From a checkpoint of a small transformer trained on Wikipedia.
Architecture: rotary positions, no biases in attention or MLP.
MLP neurons of a small language model. Each row is named by its layer, matrix (gate and up: input weights) and neuron, and shows model dimensions 320-415. Each number is 128 + 32 x the weight over its row's rms, rounded and kept within 0 to 255. Numbers have three digits each. A neuron's up and down rows have the sign that makes its largest values positive.
Before each neuron's rows, "fires after" lists the tokens most often just before its 100 highest values on Wikipedia text that the model never trained on.

fires after: "\n\n"
L7.gate879:105122134080102152074100087076119121118109130145084090128069102143129132130145173142149100137173083095153154126186126062143105053121114143148143114116094106190123206198154167126101118105181103148123182189137102109149199141162126111164132183119108143187144112041135116165181169121097177128
L7.up879:157169048113148162160089167107114133150109137155096135140081109121187134094131161196191074087085106142156155181148099118173152120154047116220155104140146174100168163137133161135078119171145128165091153162094072138114140158155105166170134160103127150156154141150166183141125124105081164105

fires after: "-", " (", " \""
L2.gate278:150145144157178116122186128099084102095071109104166143166106150172128078204157132174152139132093136108167111173137152165143083137104062146102143182145117113081189102136094191163136109139094138077134126096102125095090111110142127120106080142054134064156059045093097129154161123086108127132
L2.up278:108124126090171143114200147180196135086149103142158123144060126150098108150099137081144121080119170125155110046108149178151140113104184138079153197156074060180114171156103098098101076191120133107121161108127116105122044128186083155086130129116128105178140156141091177109114113137148116177

fires after: " on", " On", " the", "On", "\n\n", "."
L8.gate786:086106159115108128104109134120103160130153144139143101191106109146150163189155108144106150136130104164116084135176097067086081139157133114105079133069040094103119099099071147088169072109191104162095098104132078079140092119094137128109132166153072098157089150099145146098128131148110078172
L8.up786:098167197108096136114132157154122139067194101177129092124107098112124183139065151151165179122092161170134119192170176139076215086081073176107138137192147146155137073182121176081142155171214167080150087073153079096111122080090139109137154171097079146173151156130126078147124072110121153131

fires after: ".", "\n\n"
L2.gate758:111118119060158170097080183115165137188106109136092083114119157162195111188176105144159137137132105103120096172174062093119201113142156089117172127124086149128115153153105127126098113128140097101120078156156075128130133149151176138158115147147125158169131111088177131164197149077149144120
L2.up758:143127142081145184122159127161119113164083147097116112158078104120134123076150158061098103121054156213153121165128076069156172061131176132090097191144133066167121153166163086118128173108124141104096096148150178075131109189122152157192148173129103124104153116148114156144154136123121133158

fires after: " (", "-", " \"", " Dec"
L2.gate148:094146120110105088153170126103097179127167122147149066121099110137130112105086126141210162090163118056154120155126138129136144078169111106176128086156160147120176139110175125147159095171105147152113184148103177114118142114195097147128152137172155125234081169166144131153184051162137142073
L2.up148:115119099107087135155201091156117137124101169138127113118109112140123161133172168091081143132062160148156127160128124108126156165186167142137119116167100118141161081178101082102129136115151115089162139102194187080146169147070117178081101145072107077131106107129102145068181075176141093102

fires after: "-", "|", "\n ", " (", ",", " |"
L2.gate215:126116075162130097100140108115122129143108107183166096136111152114084128128111096090099147104168158122120178132125110142176107076091130166159104148185157130173042052114122143049094075121108206113129170074158160098119136206150093187075141110081123127145135098166158136138146124098119109120
L2.up215:139100126144150149138125126138110105112117083208131109134170068179122086105160107124157083104123131120075131151115088126164106121166118132160157139133144159231108075112139087075116084084112172106105142123143149043109145170094107211080174114133137118175099073150163159168140100154178145156

fires after: "-", "=", "|"
L4.gate67:062129122103114076103129132214129093115121174186140122172079185093057126176145157165147124144138166090143131087181170127104134101133109078124157154110129095166177113155057149096102118149083151111092091167147118098104137123139186159074149142074094162183106124139137146116140152149154109081
L4.up67:130133149133112092146075106135132150157104121117089122131149155142108172163190092239158085099114153091141155124103112128073107141105152099150177125194117118123131153127135098166091132117145150106148126110148097156090149045156159141106163190147151141133059169109168164073138129113079147121

fires after: " (", " \"", "=", "\n\n", "\n", "-"
L2.gate302:111096122153120111091136168147134185122184107151123095112095153099155087177145147097090143097200160125108098091148144145193092120118167129175159135162146109212058132102102096076149096100144064108102130116130165066116137166127083181102097104082180088207120106166133086124173078147142125115
L2.up302:110150184096146114152132119177123088088156136110148146084170122144162221123099163120137139172153111123163096123108135087085185111110200141026118142130059150103108148126140185155119152137109069136166057174142122167127094105169129079182111146134105177075122139122122120081102124193142089090

fires after: " in", " of", " the", ","
L8.gate608:152166136159090127110172142139114110060151143077150186142117153104176171202171181135153116029096160115148175178156162153151124125112114140153091090168103110161111140160166111091117112108118126113137186175090123071081149130111134127117159153087155053111101084171112147116129171127173162104
L8.up608:148157133082138120111134041166111218124076185137138127131124086108135066154195149133083156067132135117138122105130118159151081086108136104155069111126111163079169137115088117157181140140076086166172118154114108104117106079129111171108143188147176101099080196126108136122141127104122156096

fires after: " |", ".", "-", " and", " 0"
L8.gate479:144202099110112137144142101169124201108184104118120096093131066113100108100125140140121141109082115169088117130155145080099131145080159132106068084129156086154133119143090131085151136044207100189059145188075162049121182158152132088098109160137171092127108125114127075066103147138138137151
L8.up479:131091145163163124119130176108091161164149144178074121113110146107113174104094091097148137167089156167096145159165047163141127119167104129118113130075116148123149157146172069097131079107148132097168168092176157111118085112156141135139180175063129129106132207196065160121145069155126178124

fires after: ".", ",", "\n\n"
L7.gate171:145128084122103179113157104157117141081102120143151132131136112129152102120144128141153109068134112134112188099164077100118108102073116106109084145133098161178147078198168158072125074147132087201151146213123095178045068180147088128070135092121134132126131168027145131069185174110138137141
L7.up171:074167182042147121092136129060148082112078104064116191190141158118134180091157178117123097130118104137145137156124078101097078156136209172130098134157172078127187118115082141102127200128095076090190141133170188090175163095094131120115130147171092154158165100112113131187147115140146134115

fires after: ",", " (", " |", "\n\n", " the"
L4.gate794:125169144079115165091079168156126109115140126116120122137109166107157105135177128131118146068100165113183199129064161111142117154147096144146167109121068120150131104180087130183183112155113163115047129132163070131081046136069091195100134179057140103161158157144177147099166172124153125082
L4.up794:145086131162126186148098137118116197145152202210139138142105163136131183098172099045114120157146179169116116116083087111121163114168124120138101069158128166126123148121085086109125112159104142126127113116141114093128128168172109150087134099172155111114155115088123161102102068145102072121

fires after: "=", "\n", " (", "\n\n"
L2.gate650:128136106093113169133180164144114142097198134101144172105119097152154098123125117072137093047068148138117118101112086172114097085146183135155153134110074130180088153144088036113127125133133114093097118097137142074139094152135131148113131101092115096164086129158138124143123098126135124172
L2.up650:141110156117150127140132152175188156122144107089100104106135162112090172145174174173130143176137146143148134159137148070106148182203105116117146090129094142094128098178185218137103132116125106116154085176124089119044165101083105156185132118130113165142107131106149154144143129153124123093

fires after: " (", " \"", "\n\n", "=", "\n", "-"
L2.gate524:137166137082078111117118156140137138199129135105126102112092099105151140087166087139100143137134176108152142071101084128147164096153181119161143129163147097134140069146158130058146081120135161125137116156179159011149085111130136211119172152124135149159131083162166146145137113153092079128
L2.up524:130126115136088120163106112191079160102150166124115083137080132153123098110097150104126177084094157120109129150097098105140151108161161168117138193187111077182064161160113118102117083091168152112112112059155160074152086165074147211057168120094082098146146145158099150132175064118146145149

fires after: " (", " \"", "-"
L2.gate486:138115141098127107144180116181101180102154126116131141106090157127131082099141118068172115067097157088100163159168128140165113112133140145138104117160189111133137141189121122088177109146132141140160111003133146055123169144060122151087158133093069121167078117120106093136110108160098093132
L2.up486:100166081109089081152111109112081109156153157125075088165130154118135159115121096100172130122123111087165135140107128149212132163140075143162132117115144142179090148097122121126103136203136148201135157074089148110112164081096149120123163126173114108102126087088122131089110100191085138133

fires after: "=", " life"
L2.gate369:145095165117137137109140139084107097112106064108093106151182146107162120189148182190139105137145096093157150170167125130117107177081143085142155068098167138091125106132146196115144168082109136139161117173070082168104132105153107084156103111127191067126115167058150146149129144145100134055
L2.up369:118215121116142189074187096172146121138103110112117150094106098101170125181172232169136150095113170161113105127143139087094110151133099086114139140146195101152090116145129153166132164090147169156096161173108171157140128107156117133132121112161114082124191133150134105165119130111152188203

fires after: " (", " \"", "\n", "\n\n", "{", "—"
L2.gate32:116131178131155145098193182117119105125137087155093110107101096123163135150107172116096094109040163182171133113154068135162096105107156103144122141123143127163116159150091121125135133149111153118143123124199199082110138146125113181070141181126150137179154138107098114109181107176144106159
L2.up32:092087166078133108113214138147124198138095129169130108170129106065185144112060172118093150125123163163174090109171158121151177058115130124119087163098165149157163152081122142109092085174148140131137180109169184092162086116164107138059144206141124131157167155114109133113158077171167110156

fires after: " (", " 1", " 4", "(", "-"
L2.gate543:153183065134121119114157169133145166168168156151109111101154141173070127174124104101165120084055126138108167148127132189125127134180156117165124161177123087175129057127153093093158111103130141133184143114136180115117174123138100184124145135096134138167041135160167088104102083175112159141
L2.up543:132103079124111155128154117173162148106101109136170105189102129154070113152121151186154106092158151068120124125123113109164109096108140141143128117126110112118120059125125135065167110106115145074094140155126183188135067107099120082130099136109183154154119081082169150169139063163176100101

fires after: " |", "|", " ne", " ("
L4.gate481:156122135105088170136115108128095095095136107154093097141084130197169101085144093159091064137158149144101099139134097115143107100156121174082135132171125103124131181140146083109144146096135148144050110123104104102144191118141130128153086185099132150157130127101113158128099151220115139140
L4.up481:128135090118137150205156128219135145139129116139168061074108105179150112074092103139068118061101161160086091108131121163085152094159130192068097154170181153057152177116110106105116110092129155108089144147154098069150152151123115151088151106141099170147108116124134151059095138186153096170

fires after: " (", " \"", "\n\n", "\n", "-", "="
L2.gate817:145093180147098152150186107146128152136181136121128109107119121170104142164121184063088169031082127075188179134115123176151120116160188164153060126150089102135033117169145114142071071159140118138141154126152134087131157192145095175095086175064090159117101119175099088098169105149158164133
L2.up817:197053158167173115111153115087125078118130160091154095132161151176073128143132099148102135149172086094171108135113134155159144132122125159180118112140109102059089096134142199084176093098152165082116075153112163156130127123146098147104090182112204139139052141181073138212139086155087200091

fires after: " In", "In", " (", "\n\n", " March"
L2.gate851:122121113085141199075136144163098119135079083109100122130177092086105133186110147148130152052079138127166138172119090122156070134107095168183138159194115134167170169160143117130103169136189137124118121124144088122118151163141111132110127144149092087104096113124090106114181107159097138170
L2.up851:139134131124133163148113125133144058120126133156137129153162198152122083134150076071158094139156150171135162067175122071114169134153102100141124088070139118108089148189170153140098151168130117175110106099143167112057098163110151086148204142060083146146151162104133235130085115173101097102

fires after: ",", ".", "\n\n", " that"
L7.gate369:081137193049117153086132062127122108160096062130121198145119174158139117119106155183113087120158114103106121112211121128122135113114100120131149151156117151140137126120118123097200180114176104137110077201118153115081194157088105122108128140169146135182117167068130130091152151159140133093
L7.up369:115135142082104157122157108108140132149114132162134128166086079107126147140100143062139104162182073207088139144145132138073140085134171073076119143112160145185122180131078135086093145049189134146105179130160081148125146121056113155091137115106144145194135158111153166084143162148156113146

fires after: ".", ",", "\n\n", "|"
L2.gate130:182144150131093123100101242135113123155132106169162153119106102099142079075182118162179193127126145133090136131167145113125122137129112146156120130108121173119175129139118108082105123102116134130118094132114060105130122090066169160134114054135150094177077093099125122108203157153171189139
L2.up130:140118120110113126162099127161149190106156146164170106147100133132147138098114094122154160076156110125192130164147098100130156076127179139096111127199154105191136119201177133158132130102190180083145131154129172076125119120131131184139121187127105084153131145135139120178168085147125123141

fires after: " (", " 0", " 3", " \"", " 2", " 1"
L2.gate609:164159149139070141120146134177120133144161098155135111122152128126141101147089130133130156089128160116115159114090107119132104100118147088138114158167134130108128140080089087133111101163162132128168176103127176066040147098108165136055123136140170132139077096139113125162174176152131086105
L2.up609:158133152139087091127160151139143150109159124154150115169143139104146146112129091119113175064087171098147126088132116197112117143130133132169118157252139112139110126141117081106094088111146173113118154082135141120122156113063147191083166140105137162130088140127154110083164116105147075162

fires after: "-", " (", "|", "/"
L2.gate276:114134112141147124129184106141143138127162171105189155140146165160127083130110100151142129099113107083131155056170133126080098144078152129144112151153117095099137115125131131165118020139187121158150103170167091151127148153162106138086122109101140168132113138136168153089102145112135152065
L2.up276:113134117128090101186115155116169135091143093123155146150088130211126129145088066146130096115146098092150174138146147092104064133113083136172134139187076110159190145109121095105151074142189143112120102149140120131071177109120060104162189113097179086154104080083127088134169156105086118142

fires after: "-", "\n\n", "\n", " High"
L8.gate263:137068087159185200141129113126098107102190112112118150105106144076185086147092129198107151081090138077144078077112135158125096084144114134191126102118171153116142161101099158082133073132110110145137119133132112145096089164098145147131089123107187166143139120110130105130109153157098112142
L8.up263:101149090118081122162119112174121148125094120077095079100127175166113116078193122098148135046159124117151139140139198115176125124162102144116142177158076124121069126137109107067127105150128157174131118072085191121146116104105092129134164084135116120190142132140087140084173108143081089131

fires after: " \"", " (", "-", "\n", "\n\n", "="
L2.gate666:161099122152169138094161139121160142093104140147111120135145144134116145170124178068143115130110150131102187124151079083109098044101162163146093103126112069129143211138054166133136092168159166151099151134174148093159104142157109132136106141177115163160094079110124117107149124136142130188
L2.up666:048180110138140144142170123200087121148086154111155131120130099147141150106153121174128150070121165151111150137130147225114179082197200191103102139193124143098171137168160074170105131128080075174170094111089129061113141083064115144091161118090126089151057142138100145125133129154147109135

fires after: " |", "|", " were", " there", " and"
L8.gate68:149116118163168136056013187073122130058085112159080103125149110179107148122142117155114152123101151164124155118083139091110098130090103179136144133138137101155173171112137089075143131101107126098103087173084119130117180183126124130141176204158104122114098155051088095149163187108181118145
L8.up68:165090160129180098171137104130098145105139165114162124151143139155136133165104134105151132056146130095140108182124128181135152078204075133107171123078119153083186120140171096126058043161139111133173144146148130147121137058095177142111169130096111161117109090101118135123173153144070115111

fires after: " |", "|", "0", " M", " ."
L7.gate124:171157163163113124123117161123127084109104101072153090143096151173121132156140072124110089159117138143210119122181126134167137117127120138179177078127073127139180142144104113087133137029180136137119079133138167058166169104100149080106123178143152075168105117115153172096121145089122149106
L7.up124:110134064150071076164109134134149157135123100100145090146133078129028134152086079105108069158153176139109132126154175125044205097130115130109127199138089189084156141127130133133152159162182108171102103139145125110170140104144088123135141158084168117109121090149132103134100154162174078103

fires after: "|", "-"
L7.gate104:118070059159052160152179088168139182092065164151156109149130046117122137137170168084091144111113162167121143216105124162135190096134151150162081120118108164148175125126076099174085126102151173138135101143118126139118083115129118152106140116094146067128149111161079159095148143160152103145
L7.up104:085188090107104163122162120134128161136110072118134056187149146121104141082150149116145103128162144146201171182114134107114159078151092055128199127175178166123068136155153058120120119161097184101126136143118179123170122102129096148104113193117132111130097170095125135136091109135164186191

fires after: " (", "\n", " $", " −", " +", " ["
L2.gate802:114159121164097091131158127142090159110169102151120114081105156165127174179138114118102164093088153078173207185174128149178121135101147121175094150160158145161140127189107119113181117095115117166168124084182108091107160156123108159079081126155172122168072140101084130093166071202075134086
L2.up802:193116132154112131194112165093133110077114129185179092168100120112087107144121166076162117117093099129091137147149101151162164155098095096127100124123099058105037162126143141106127130142135158019084079134107120165137174150122163097140145199108080133131078138207063104116145189164100117137

fires after: " (", "\n", "-", "\n\n", " $", " ["
L2.gate960:113111120180121118124129114206112110085147116084139158176128153124093141156136152124115094081081103073192165108143070127110143098091129138166070152160069101114096106165108119106113133176177152132092129125182152149169092123139144110138078109168075117132113115106087151165125056089118061191
L2.up960:099119150201099158095183061116093092107218110115120164112071162126103141095152149110096116104129133095159149114150144159187132077145112146159124148168119091100087141153118127122136142091092159079108141065126206084105128183084060106095155097129122142104095108111132129105164093121095163177

fires after: " (", " \"", "(", "D"
L2.gate89:122123119101082114157178105170128100148096109082141121113137125116094144153120128084143157062088163103152121149181119115130140126191123135117092197146116108104143180165118136068099117158110134142132145091119152075137105135118101208114132144157099065158072064168113128124096138171107141176
L2.up89:158165131071229139105137151132113157147118170138150137165157132136144130123131109122129090117188097150125069117154151182154151171117137089116154152103125190104092124102056105105142119135137098130129192108095085098123105109137156121094132133108089203097167117124138128067166107113178099033

fires after: " |", ".", ")"
L8.gate421:136097077126183101134120142211100180120152061147142114115075078157080162114145159114129160153126104106116147137158140117176152051200142079110086153141121086131175157155121146116113088119142106118104105146112099059056143093114176120139134120168128137198127099108200158181215143132153090137
L8.up421:078110160104067134065178095154186117143105090138107093116059141142186169136117153152136139113103116153165112134123168111102106140127111118178134102248140083154118157069159155155115143117164127125189153148084123111102172106083116123162100148150164194190132145127119096160140148184104191086

fires after: "\n", "|", "\n\n", " pre", "="
L2.gate169:151101123093103141129132165175154111180156136068131133085110131145180141171116124095107052150089091118169162164182106162161158112103157107165110114105110168082140134121181089192126168152092126174141139124160153113096094161163179221070113105098066118113154165133130160103080094180156096093
L2.up169:129092093097140178154119185196180174142182170100123133110160145105077156107108108132119087157126120092164158119152121093105142105085127099112090096069105115099148118150198141177112080106139118117114107094138151176185103110192125187066175115125139150158150143160140154070126114111103091115

fires after: " (", "-", " \"", " $", "="
L2.gate244:080149103187111081187156111060126105107213108120146159156067137115121180106162132105136099107090092105158143127108066190154104086084135114095193123109113153131118154089120137143091103109148130108201207152116116112140156127122164094086137089136164125077117105074113142113095070089126112122
L2.up244:077114100190088136163166089125110167099101109141165171132083118133099152079088205160111183078095136124142120083126133161037112126168144138109156156145155154115129154109139118119105082171098153098183123124080109082141110099062149094126165108170180138097113151108066176121096062094115139108

fires after: "=", "\n", "\n\n"
L2.gate794:150127131095162104143132120140156104131114094114161129133131097209084151181107136189054125118086129110114151154190129113099151098126127161159160124080109128122126185092083142122146105084133179095120069132157169169158108173142152117087088121166124139193133128104118154146141093136140120110
L2.up794:134177132128137127150173211142104090127110153169107103141132104139156152167150155170171096111118189111123134174139075097139120139143142109132128159119125139153137102130128134139097173165073188138155114107175184110102163167132133173119091166170068098145109070117144159130147153179134129126

fires after: "=", " ="
L7.gate811:103119048127106134091230129105118137169177160103093138116117116174156134112145170124099168127118096140119161161178107133135110086108138196173137121122128135085166097131146128135148136094118129124117065144132137156135144061081115131077117144122147057165168187114118132178136100144082152079
L7.up811:101201115116153151064147103106102127150112177109108118098137137085101054197153181171144140191149099061123128137140139109149124040119153122136142112155111098099103073180103112138091119127139123072200080195120139129099103127083171124130111085100096104144150154138101178115148133105171161140

fires after: ",", ".", "="
L8.gate399:104123214173059101105148166095084164113075122133088201133104164134142158122086191114144171068145112102142094117118100123131153127105172154132090107068093137172162134089162146079061199125112124119109053132145152129156171161079091198107106109154104078113158139135127159135143193171138140116
L8.up399:122135195072112163103083103119075118107102120182138166140096119155141148135105151080099095126084034054142129133127127059122151136106177198132105152112165144159104117168166121104193101096121144091113148073066155139139196178068159151146085132133089115155144150117124171192126100077104152137

fires after: " |"
L4.gate738:109176164134113116148154147065101166146157151094080120146113116123078096159132144092106132158116087105138144144150121110079127079060167124176106108110073107169123141190199098130104148129094167146136139148165161145138190144122113146134144130176122117180142178136116184131175126098180132160
L4.up738:118142133105129139122147169144167134164120172077132082150122111093053068116103169110150085147098113129142135114211129155092180086094150107134140157145118116107096102156109133169130163122094132179131081139153134108110117144131136128089118086186111104097095164145119105094100191056110037098

fires after: "|", " (", "-", " \"", "\n"
L2.gate934:143083136127135106127154068148130146128094090115087102106140105181042205138132109186152113130106130091138081141152124156133095117164179132138093140142182114108117134142086148105151080138107094113131099119149165109146124123139127183115077113158132142182103118124100182108122100158113080199
L2.up934:130128156160109144106156175150115148142142134086184125142128148074126114095094196083087148093079151133151167152095140123165096089094120128130088134114152115149118156178098058096105123123158114149124192143151126076115152207120073142145140162087098142108102110127138110133111087128188138124

fires after: "=", " ="
L7.gate18:165172171076129201071137152101133113137117099163078093160053109123165084150104151083113146148113091122118160120086099044128140070082154146170155118126123115202119115121163155075104126119165128090102110148097118145135148166126101092153135091136123117140109114110161154158160140145119183099
L7.up18:126144121091130130118142091108111142142114129186124083156037124116126137165065168138107105145124088103166121176193073124058135101102140141098126105144140159158101093179152185116152122137141145091141067132124139109097181126171174161139157131135167102159164139127058111201100098113113164113

fires after: "."
L8.gate749:146111110120131129140132128119153101145171113089137105163162172134151130070131119145148142112101172179116092157181096151109116132106093143171132105105107054105125032131090149128141105066108100185095108139109041151148107103077143160102085118137112125158139084122070180119131149114146120115
L8.up749:138105153112195151146132124123111112080120131161099162154076174115160158137139161166098122131091111054126116106153062117159127112089141153143093135119124101112156114147130152136086163133129102151136152131176143149137102112155155106106163150101135160101106143090119167141078091152148130111

fires after: "=", "Personal", "-", " ="
L8.gate455:077118115133124185147151107165146124116082145141114150129109097103114137107122191140108097095159076142106115095142150113198141105107122131078147150114133111164075121154164168134123104130074082163080120120166135121113100144086162138183157120177139059144162119086113201177148133153103121128
L8.up455:138145107095145072113098086128112136175133130086146156149106152157087056114157134117084107138144155054134118152204166174139138128167152182118160084115136112140086108151167181123124108165160145139162117125167144103159096126140115101177099091113117083095151165082049156103126106086096116114

fires after: ".", "=", "r", "\n\n"
L4.gate899:098200103109108100139166126124129133092106069095161147121116107148076152160167095079097090142150164079200098178145071118136175122124173142090122121177109142112133130172094142138120130122142134190150124176152071082146096175130131156121104171097097091105138052146089114128163150150147152152
L4.up899:147110212102144161179124159127095150085123155109112105149142152067142140118146159160141198093129083154113158102117097123145128142137150166139133121128122158095110160123119184184165152132145111121182155151098130162119084087154180128166069147155161116135086118059137146159117139180162135134

fires after: " (", "-", " Sh", " \"", "/"
L2.gate744:111098063087153110148154186132147072082188134127118127151106164152135130133095145096108142109064108134134087171147165104145127126145137179182132134140089177137172089114181120094094126151129161132078131119135169130126114104083117160149105114159046100190097089111158119124170121126139098083
L2.up744:139107047113114076097211063138126099103116148145147134189132164115126126163134122070149109077093186116112108147103068125119105134166161148132099161104115171134102140179124104086139078134105153108085091030149161104062129139127120149126127151077087130141160148139120147098142105126115128146

fires after: ",", ".", ":", "|", " |"
L4.gate72:112129107152168146096104169152121081103157106138195122142111159085156146131074161106135110120168138196062134186146170113133097138150075094171166152060107094119095070112154138148116187090089213112135115086100120136139191168111079117163114091124135131185153128101143158114136136102151118121
L4.up72:110155096093158122124132088126147145102106176161198179127170169132177129063138125135130125087130139130085073106160120108117168134100111126158148102120117124094146084103151151127123160103131135197100083053133148139114092107095096148180157084156104149112151093189132099183091158111109098141

fires after: "\n\n"
L7.gate614:126141124110126112119133107155117131071090067162120092119055122175167082143138156165190104138081125189145116189149092094177143085156157160181182121115063122194149184191094129171092160086166140130111140156147129073119198099111113174129125214141136128148144112096123141123123113144094148161
L7.up614:133128116082141133117127109147099144079095064141105118147067110103144099102116159135197127120083120115186117172165119082175148112154139175181181123095089110143160157166144155125091105109156157172095148154139127066132160103105095162117081187129120139143150095072118160120108105126068106155

fires after: " |", "|", " details"
L7.gate634:178113095147070151170145155160080097119110111108052103086118044200064145110097074150095101140118152109104114093119104075113149144167119177115181088133161064092154139091114128177076104107187122128090128133100099108115118184139139083108123072090124096155135143076144083072159119127124145131
L7.up634:108121136130105134139101166114076118138154156126131116165132117128119112055133162139103162122134132161137063141105185210118140124156140118122181130120156168175098116139187138092170135102100139088103114116183157156122154074093095177090135099136133093128115106038166137108136087109204113138

fires after: " |", "=", ";", ".", ":"
L8.gate217:171125191098135090170145117144066140127187202124118112165067141171036106173137172093133130158114143092071116169155128124125138099134102087145137161095117054181097149140149084094112082152175145090125119111134126139133138094131148184119102129160142128154135045084147147158122082077140127193
L8.up217:108130134091094082137151120128126092096135146134163115096144122154104123113083152112100113058085148077128090116125139142077132124119120171173200091133078237146127164103108119153104094157155154091082120110108122116150092107129130139082103164155131174078096110119142116137121084170078106108

fires after: " (", " \"", "\n\n", "\n", "B"
L2.gate462:121071166091151169138187150201129134141103110147086044152131160101125126136158156140105164134134140114152124136145147097076089122163156095126169063076131150128154110087155184144138131130147108130124152162181159097051069118148147146075091119147114106122096132092123085146183166212147134198
L2.up462:137085149119121112086220142156114202117160190144127119132110099116142138118101137064080122074127174130173106103106105162144130113138138101166086150149154070167113110139113131102126092148162083090196130087113135117087138149067094188094136145112085164163107090133124130146177146153173151114

fires after: " on", "On", " On"
L8.gate370:095095170153109165138112097160084096122203107159165158166152099137104163242122120091162137088134140123129125117135121142081119167163128097132105138118157052135118181139150182137146187122102094056134103074137105131068128126138173135134121163126107062098077139102163128165155143107157135119
L8.up370:146113088117160148153146135198136127167129118206063166146164140153130127100103137124114157172156158095138131168205115147109166074100129157121115154148144157125159131150106180102175142174153101117118103124122109159145108112143214152086100106085089114135086111152178170075115138060107107133

fires after: ",", " the", " at", " At"
L8.gate243:127165116135045145128181186137136075167137135147167076106128176161109119129169137115137117106107108108137105162080100181152151044159108118079084092108102100213103112109080151092137164140167141114126138096121141148067158137111116169119067201109133114110105126134165101156165124083152195166
L8.up243:151095100084070141134119095124065122103059196102116103142101176142086106103126105121116143060075106148105072112133073144100132091106169165139132102074111136181101116103109119162153117109163130161136161113114092081102116151157122147083120121116109082115124191065148138151170128170140111115

fires after: " |", "-"
L7.gate214:134123099180120149108100128137108188152094155119114092167123114140170067147155119147115148143191094161099134096107147129093105118132161113114127139145114104176109127152076204094079098124089103163147179134131088113136092140150094114131146110162099087128117142180139117134091155084132118189
L7.up214:146139087119140163145133115185094135147139114109185080115061185133097108141130127129172125107074128123096100092138173137150213078131150106139112162207113174111101152190168120092186107133085163101098110141121133105115152076161163156175131112188157125136106138135128149094095152143119061063

fires after: " (", " the", "–", ",", " in", " In"
L7.gate923:084157189096095111096151084094063140115094095108102145176114099129115122174169120168137083094135168107173147171101157151078112142128147117146119114131112120110141093123108156186139137119110112115078181157110112178074139149110146138097075146112154092119172120134095164116137088187103128119
L7.up923:147084126072124124134124106100126184108128166124188163218150125107185117167163139094151119052134122150137083162149121088094116139120086162125156124171101145102154057125098137179115094138168141129083172047098129150110072110101112164097118131098161066153102099148109170108131091128099118172

fires after: " that", ",", " when", " where", "."
L2.gate654:093119157156087096077170096067141153146165154156143113142109084119149142126080126117134109119093114155142138141133122132091120074101140139169145143215120119170150175120154159107191117070187068044123109103163154164138222159126142128072180075219073100153145078126099141095172190119161165143
L2.up654:113128178105169119071159090111169114149119080160250111114169122131146131045088074120104094102103116129107158129159135154179161087107120184114109170161079210126099169128141079103132160087210115147105127050107081135120088074138157105141120171115106127202204100109115106107125095134130099099

fires after: "\n\n", "\n", " (", " \"", "="
L2.gate814:136064119116165161153153145152103082164149155088114134122114082119170147105159144094075105107094154106113085132086167131100189125118112108086087205141087166100148155112128114111155101135142120124075182133063106146089036172139174105164184127164130095052142101158104164110123134157158138042
L2.up814:131121120162153109117172150140127112120105169082100150113150093158108093143127079120119118081133127097083180147234046158186126095123114182101055149147150156073123154161122168138068110132125170122156127125143214111092074143146102163112148158149088107175144148133127117082136124129163103164